config = dict(
    d_mlp=1344,
    norm_place='pre',
    norm_eps=1e-05,
    tie_embeddings=False,
    init='normal',
    optimizer='muon',
    weight_decay=0.015,
    warmup_steps=200,
    decay_fraction=1.0,
    final_lr_fraction=0.1,
    doc_mask=False,
    train_tokens=1318000000,
    dataset='wikipedia_en',
)
MLP neurons of a small language model. Each row is named by its layer, matrix (gate and up: input weights) and neuron, and shows model dimensions 160-255. Each number is 128 + 32 x the weight over its row's rms, rounded and kept within 0 to 255. Numbers have three digits each. A neuron's up and down rows have the sign that makes its largest values positive.
Before each neuron's rows, "fires on" lists the tokens most often at its 100 highest values on Wikipedia text that the model never trained on.

fires on: " | ", ",", "1", "% | "
L15.gate1094:096103140156101045168159156125161090111180083113093110179053123119108114101131136110168110124157142110181133140115106164164117133164118110104114096105121120154152162144149172131081144120051067166094123145117096154097144134131167113134142091146137130182094048163131121109069127173139174145
L15.up1094:115102108169162166074115147101084072124112069137153066146107128136113117103115130092170136117117071090139161138165164114101109134088106131137180133180147162096144121094131136088131161113128110113169110124122151110148158152116141200148138141132093068140122162131172128081120132064155109133

fires on: " Rec", " Res", " Est", " rec", " Hol", "Acc"
L2.gate1234:115149119083101076104078171080110117150156148176175074154185126129107129111098137155109138124115131140114212139152094107102115095156094079131138157202122126088121137096124098084120115078185125132158115071172122112133130188152144137130176108125119121124107102146100173120138087108086146132
L2.up1234:165120092091073088101089120091102155136129172143132126110195167099105135073137146168098210124117124084110174154139083133128067105129116082170128145180100074121123143103173131079149095083181103151140072100126115157111139204129183122114098100155151128154100100111099113158076080136165155155

fires on: " | ", "–", " ", " | L "
L15.gate504:123185129123145174113089147147121116080153123135099136149112194096106069142120111137128173081084182156190132088184146163102145164068147157134175119159119109042173113120128154089110139165113141145082163147055148139121117152146194083177148162152084176081149160113120103103106117080138102140
L15.up504:144122135110147136218170153151113144116111094147121136130112146094075181160114170171181116146126078111124104158145130127094185101104156131098087126142145179136121086128138201193151159161200068138135099193123128097096146110158117070083155161136094154158129070084180098108122071129124090129

fires on: "R", ": R", ", R", " of R", " and R", " R"
L12.gate983:156144093034138112097153204084142184060134083098138218127141130107136068082063186129092141083076134125078137087161139092149134164123146124160055120064152109137081131128124140099105093158138117144142124132127150142102125110125111107163112185120098197120085102118153204153111180106114152095
L12.up983:109167167090071118081092124152147153089129142153075196128136096089174116167064153127109130151167178087091122129107113124137157117105142150170169137147197122128085173088136107100152122096125140135134130156104180137122190106097151128109170166125130167100109138127148133189149150149126144146

fires on: " R", " | R", "; R", "| R", ", R"
L13.gate103:090102055095138085106150145082084148081104082150114108167133140134113090120048167075117109143178116151109163139113185098137109093066123068173142106081130180157122140128181117115164140088122092148141143140106123146118104124139173103189086163120105173074107120120200141112115167162112119105
L13.up103:107130120121184060147096143095191127162113167114120175109138126100100122137135089095140160107153123147121212137090128134170158123076079181091111139118114141143132119146147113162128046129155167139136088124145135116161173153073132176125152155196111164093080119091169120116164089199128156185

fires on: ",", ":", " | "
L15.gate807:122129157143120134138123133144147100099139105144107168146166087166077088089150079179071139179195163111149118104151087145103099123168122116108105143132091085117171115176076070128086147145048111112153152101055141148129136094093096110102171128115104164133107168176161171101126161155152182157
L15.up807:123151140152097161171094154144101083083134080174060147188183096134127134146127131099139216170104157111069135128093137082111141145176155201149123131135042138143093110082149154151093095122149184093107117137047159123143102051159145167139102153143122064128082153129156116097135167137137144133

fires on: ",", "s,", "ing,", "ation,"
L12.gate1114:135144110126110138076069123112148106102089191144102124056109140161160104090131054132098174124061162109123104067112151081127139148092061135103106138095126080162074128167149093085149113120156079113159161121127112193084074145151114129158111102078137105132154109127117108146152150093141122115
L12.up1114:140155170106089118085126105126142154098140115096096143135164095145166123177123077171165173181126184128145141115107145059113114181150173102153127115103149144147131123148130117160141143122134144121142055141070106111116141129119125138099095113176072157189110057127158090138112126127115114089

fires on: " Z", "Z", "K", "J"
L2.gate743:092149120145117092138197116133172117089170188152153130131092101129191145148128200095163094093095124143120082162129118168093112098126141172073130086109119086097110182120100159072155146103091141134121190106138124164120102137121117136068139172173133109177166150172152085123100149096116081118
L2.up743:121158110079104109187166098121150140138084115096142123184171106119132135122112116107130101173164102118092115100064119186176120151147108136126133104132109176109156129147115149119086135156109086140087162131145184132124095120152182089085163077110158125118128132152114151121181190119124106139

fires on: ", where", " se", ", where he", " Sl", " sl"
L2.gate965:116131159143104076131163066090188175135075126149107088180152065153151113133120079142133165072124072059121145091098130117146160084158158119137086070116103124208151161124140138146191099037107132111132110124191155116223066114224079126107155123128171090116094138143099170144211080099131098100
L2.up965:110130098163108121188152128106158129135089140086135122128168102115124156143186075145169118174172121085103137116072103109181140095118135115158154143144171170150126134099147145131081156138168135134114138107127138104168076158157129155138190130176190134151125131142120140122180129132145096153

fires on: " on", " On", ", on", "ed on", " along", "ing on"
L12.gate1031:122104128177105074133059131143136105102085120117120122051123171151135139201097127125131156189143122114153093191141127132102132093160130072076154147119160107122178147099146142086101115106092141136116109099123175080181150141109154166134136206121127093097105140165128135118114119183115080129
L12.up1031:181176080143152120091118171189088113097136089144192145069118147071134124107153122095161173159102140151156174121070099136156143136113123110044076137150115160118148233116136184086109170151115169178140083109203117187153102143122189152085151156116089135146131191151158149122142125178089079116

fires on: " World", " French", " Spanish", " European", " Over", " British"
L2.gate805:110165107136096122144091126141117136167121127129140141093150186129113089128150110154120124140078163133098203147157060110147122088124115109135120131178153127120131142138146078115137101130133159117111176070149174128154087172144130165123071153087150109166165146136133163123163129073103169165
L2.up805:098201123072083162137158107198153077110111123141100170125167140153082104100143121094167121191101162131113130083147073114123101138122126106153045080119135142110122131130137106170130048139093148200161099088136113115159097106132095127161160141134169106117095180180061169110117106138132142128

fires on: ",", "."
L15.gate1315:131166146113126100147126119112205085117118112107059147149166142131110098140085093202119169113129155160169159142111112081131089145143092147181117117129071119147113122094152117124094132156088048114134145142082088134063127136152064096093131114164128085167072135129058090179112140132156154088
L15.up1315:084099146182110125105179128100168084110197142078147139193174096140110110100097119124139136185136146137131112115114119080114096137173088128130096153138128108128117136131154159102107147142137111140146106130132128090094141100128155103060142191167106033148059132176121121130095101127140160135

fires on: " at", ", at"
L13.gate879:130116130122160101094113103136096184076104189125110083104116107097107079189154155082122157117115138148131134115104142150095137208142161198085143141143122131131110094125145121105124143144157143194101148141113123192171092090116168107155109136167100105121096070139158111129152108208132145138
L13.up879:123091083142084150120106112093108162139135161136146121120114078176147124100174118136134131147170105128103130081107162127121114116118151092117147111077172165219152147108133087140129133115125175158054105127116110126140095180115134166082096133152165128181077102149169125109096109105046047119

fires on: "arl", " town", "ount", " count", "aron", "isc"
L2.gate1225:076160164136178150169135125151127088124134141168123116075106120203126135178135132172088174051186111060145163106150112155119123035159140161165096200145115131118105171210122145137081100069118119154126150158089106112156119128147121100146081106150100128113156122111189109125142147091128094119
L2.up1225:131160111142157142094130111108081166140081099114068133144057143195071066106134118089174234043102109142178115158156113136130115144159134145123135144191123147119124138184091145136168106173117101116093102134051191112115144123120134181161105143159111129163154153104145116091205128165098138141

fires on: "1", ".", "2", ",", "7", "–"
L15.gate181:168143131138136114158155185141136084112067238170106135118101172119141141110194136140086140123126156088144167153130086088106144149191111104114073134146171087170181133062115127159116158072140110152188118182092113124110126108118115149069107150148082072134153182084094156202150149138137152152
L15.up181:153124153160086056182168098077118123083153204085142143171128129161095121102130163112133131144107117169154119155110144161089135131138113152127131141142172121128143108118109125160140180160135086132204127125195152159103140118144074139161083121141099096182079132102122108158113169104118150124

fires on: " King", " count", "ount", " Queen", "0", " newly"
L2.gate285:124202156156122109079137111081147115201166125134090173173101063177136173096113111112141142088068133049139118116140115064100138103144100101114124176144190126079088170146102109171122125112162117132078133101106128162179136133139117083121107148098145122094144116132146128082138119085110100104
L2.up285:095147141131166155107130126132179096167087133086130110119167097120096145121147128117139149093073145166149103075130112098150118101120149126115081166255195149148173155158064078166232100070170142185106120153123186121130095061130127105106146096202160159079193085123132180055152103066142120111

fires on: " | C", " C", ", C", "- C", ": C", " of C"
L13.gate92:156122143134171117185103130141117074107159139134139141124177144076162154147140142148093130161131127124164091115162118173145129122124127135101130099161202132116099148150141125123162094082107073121134131090123130104121121118079103160136102106138158124125105107108144144161073143103088169122
L13.up92:111140101134148132053112112152168141087098130129128104098128118109134163119127102172173123142160109181160097089149127132146166197086109124078101142232118145061193141184213138176153161126154118138168155102140147098089131145158103124160143147119173124156152188167131089074148110107128141075

fires on: ", who", ", where", ", where he", ", which", " which he"
L2.gate564:116084197176078103147145116035169132130112118133121079154140151168134156160060066150179157122141114150139112078170109075169147113119154048123158134149092116081162156159197134117156165170150096098192166134133144188163069142106157159150117109138150155103098162146107132133153164081103113146
L2.up564:134109211095124141177160085101216172147108167120091131146213123137159171131085107140170159133111148106187049137073122099165153110085118152157148139112184140084121117132137187081122107166159098097113165085106153105069139133126107121128159171147131158118147122190097130100142130134155100110

fires on: ", c", " the c", " c", ", C", " of c", " a c"
L15.gate371:170167152143147124119111128110083064063089152173096097148145082093089148109119169105133156129159168097162096066144103118068133151089133111104128097107152151154084136178143163128085151130107162166174140107088164077131126176114099143132072085165144153163145163105152099138085129171083090132
L15.up371:123161134072125146112063096142147132083151158107089111136185118182162133176118094148133109081176134130170121121099118095103105133114113127109097074155156165153153100156134126171130078213151105151178149154166153115143150173036123107132178098118180160092160087177127097111048193150170175166

fires on: " | ", " (", "- ", " ", "| ", " | +"
L15.gate754:082106108100149182061110114133141099139167160192058180166186143148111123137081119105090135088176122183123179110150114132114155111121146147140173087142110118097183120116171166103139104148061102095100135093120130137092138108133179084190099083106086165115135184178162169112131109160172126105
L15.up754:136111121135140141116022172175080136131149180125077161134165189085131124128100089144162120171080125128126143100144140142113156130131124133098143184137102147140147115106096076106126079207168137145130178159090065144151139069134147171153092190109113111118099161127137146136073062170142115112

fires on: " Z", ", Z", "Z", " | Z", "- Z", " z"
L12.gate633:084137149097100107158169133091121138110147156183139164118139078088111080121184132118114117104167144137094119152092068094099139126181106165122126099127105077183112104086146123124138112107089159142132125099158162116163103069100094150143109100126185069162139120134103126141146164084079125118
L12.up633:140080193110155082191176122134129166147124098088142128097139141145154117136150171068118071129136216176075163131039084065110138101105103160107162094136132109132106106123093147151214096094118066149077171083155115123202149113080114082157113105105154115114132145183038188111143120134121105134

fires on: "aug", " Christmas", " pr", " Festival", " week", "lem"
L2.gate1027:078153153135169136134116154138106124158185114178105141137127162199144137140080121098100133131144142167123105228115087084127126138129157111090112139109160162108078142134093150131103166104114104101164090155150139138125160127113074112152092111140171113139066067172081148213135149121129118115
L2.up1027:065196127187151139162137100129153155132151111142128125125169137112125151147113123104140134135168141092097091208099121094186093172085126175124134100119167135123146128137092150119049159118142090098142120140151165107169108149118158121133114116158199171122092144218104108132148152114142116146

fires on: " Or", " ins", " sy", " cons", " Cons", "andidate | Votes |"
L2.gate746:135137125136105122142142134118139119157128128173156137141167185092178159118109157127151102146115151079070158129106145139118121086111117158114110092189125112159110110130097154121143131120088100122129105070125130171128166125108136121086181127132107128165107108147098144168096110086113162154
L2.up746:122174112125097181158111108120139154198096156140119137131180135046130172113129144123144087148102135110104154083206111162138150146190133185133089141122151115144099079148040108130139188116098126126101160150099160125150155146080107144090119131124172135120057136153130057156065145161138143159

fires on: " Georg", " Van", " Vel", " Des", " Den"
L2.gate1052:115052116169182137132152087127145171072084117118109120155186190137108099125120105162075126065142079067112145174203158151107079130148125116134105114120144145122130162112121144135185196121123116171154110180114135180183144164185136130125119113127113123129151133163115169120141173131130081111
L2.up1052:127112166159123144167143106159113155136035098122115135110139174125103101140136176114169053094136132113099186101167176167119093106128145096092091135159158119127141176115084115122110120103141119091071119137140160119171164122165118144126117096101121180103119166158174159109173177133111092205

fires on: " Spanish", " British", " Jewish", " Chinese", " Greek", " Korean"
L2.gate1036:124182124165129114126118152130115154091181117138144134101176148114110171105115129132126105101127190118138078137087081110147119005140112114101161148096154093138127114141139143103094093118114201118091147145149151115159097166172153232121115130142124155120104182122137136136177120164138078149
L2.up1036:064122171170174158106129145103177147102155185150111074149138151172113100127155090123082166133058179172134077181131094063146069169176169072109106099160133109172154138088100096126129092098112124182118104218092107129106085175153123130152153080100154131134117173161104097131180107150104124179

fires on: " d", " l", " p", " of p", " a p"
L13.gate282:101139182125068139072185119122126127106132119192144049118136113107111115133155100148115151139084160140083146106095160074039125161114077160135131086160095140117092167126108079091068093180114129128108054127083174126149204148134089111187180152125156140160131128129122133189164146126202161169
L13.up282:109139132129138121142128138130119144125118140151125097080132125138126116133157143127167128074130173147124088084090126112134142094147111164102149144089119156176123127122140106112153149142143062129114144061100161138127157183126124147157155146118089140144152118144191145198138154142126187132

fires on: " the c", " C", ", C", " of c", " a c"
L11.gate262:129127090106124115200088151118105134091129131163209113099096184183107154127167142167085115111176106126183124070155176053110134153083112118148112126122212169128143217125196188194119136071096179167126120115110112120181111077106108146118109119152184101156152161144122122139104169090140192089
L11.up262:124084212120148153087105090129174130120164077072167166131186097117112163196101129158109106144146113163172087161077120106106134124141082117115113064128150132084121141193146150160166100127150112146151182116180119137072123108079125130150107134108172157117077108124119126126157136141073170162